{"n_layer": 16, "d_model": 320, "n_head": 5, "n_kv_head": 5, "head_dim": 64, "d_mlp": 832, "vocab_size": 22385, "activation": "geglu", "norm": "rmsnorm", "norm_place": "pre", "norm_eps": 1e-05, "positions": "rope", "rope_base": 10000.0, "rope_fraction": 1.0, "qk_norm": true, "attn_scale": 0.181, "bias": "none", "tie_embeddings": true, "parallel_block": false, "init": "normal", "init_std_qkv": 0.0343, "init_std_o": 0.0, "init_std_up": 0.0343, "init_std_down": 0.0, "optimizer": "muon_variant", "lr": 0.0169, "lr_mult_o": 1.5, "beta1": 0.9, "lr_head": 0.0113, "warmup_steps": 0, "schedule": "wsd", "decay_fraction": 0.791, "decay_shape": "linear", "final_lr_fraction": 0.1, "batch_tokens": 131072, "seq_len": 512, "doc_mask": true, "train_tokens": 1003000000, "steps": 7653, "dataset": "wikipedia_en"}
MLP neurons of a small language model. Each row is named by its layer, matrix (down: output weights) and neuron, and shows model dimensions 48-143. Each number is 500 + 40 x the weight over its row's rms, rounded and kept within 0 to 999. Numbers have three digits each. A neuron's up and down rows have the sign that makes its largest values positive.
After each neuron's rows, "raises" lists the tokens whose logits its output raises most directly, leaving later layers aside.

L10.down110:518486538549552484525502515541482511515387466474486502544516498586428503435524407544499570505516449513442473511517486451490499481471519433455503525527484488507575472529532508500517502450509479468548506575529450525421537510348536529498513554438489436535478529440511462529511481584502457504
raises: " time", " others", " many", " more", " several"

L8.down588:484461501545518491405476520603502441497466489491572502490454498519554474528517462445516514504449529521506502492462548494492513529522482536511473557460450539631487526542528531491551564538510514573461545496516498512476482458471457509466528481429521573550459557492498526554547534501479421562
raises: "-American", " American", " America", "chaft", " Carolina"

L2.down318:534467496542542462440504477620469520531485537543527536572512557455547569506550480514510485486580545456536457534438527476496546493463551518461404569502519520488397536544483441449506605436509542552547496466474471494541476525475503467497454510520509501468442532501517533449499503530431509484
raises: "s", "unt", "un", "ays", "sen"

L7.down812:495511446514491524556549566485539524455440637581540510513546504487450482491495455553456525482534556430433497435524539494509481552513526537421558508563508480444536538455457435457487530494463495430414546443486511456518529525450570418491472467416503539482504582560475530488597515527527492545
raises: "ap", "aps", "os", "other", "op"

L10.down20:534516446550533477486465520393553496545477587522540393548497492545492387501542531500497481514540447505506505474520512432490530544474497525502530445462517511458413460519548487468509496508513462389479502477507487476509411546521509575477513482547515531450508451502465528547478475504448446576
raises: " basis", " only", " third", " fourth", "gh"

L11.down78:497545486461485455502522481433484478522467562523479567497502581570533434463456463565580465507533446499518528540480581467554541420473485479516462458515480526514455522440524435504595581554531533550523498407465516486473481476486491498567469523509541504467525560484483498523507467461511483501
raises: "yn", "ens", "ami", "ena", "outh"

L11.down712:447567495555517477534471408486505425545558453584484525484408503552566567465464485479451489502543455516492474508519533509485493516459517502537506479414544541484495501497512526508431505502562524404497486417471469499532548516409539547477487448480469513460453531492582510419499498540527517544
raises: " (", " (\"", " (−", " median", ".;"

L9.down5:523570438419397489454443489533505500460463461503424571436477550477493470482549429495510485575438556505544506524474458448451428479463460461496410478447497538483520566500415538546430506430556563536538449501532492477519476490548518466482521511514514481531487455452475494545511494481509522498
raises: "ant", "ance", "ious", "ants", "ancing"

L8.down0:535501481552496446509460516583440405494479520517574525458561470461503486528499465511494516488476502511534430514485556512527482474565495506513510493459514513497473524499504439466466539534504454551562595573534429475518483520474530473472440519503499495481448500528468530513465500499533499473
raises: "ories", "ies", "ory", "ments", "ance"

L11.down224:503510521547496438531484568568525523450534520464514532574504502504498503537485557440516492514428496429484499546488496524501447526505477512473447515489526479500435522484509521412602469526528466568524475442403494477456453461490504487477477540592532529552473498529507445559482406510522473431
raises: "its", "iting", "itor", "it", "ited"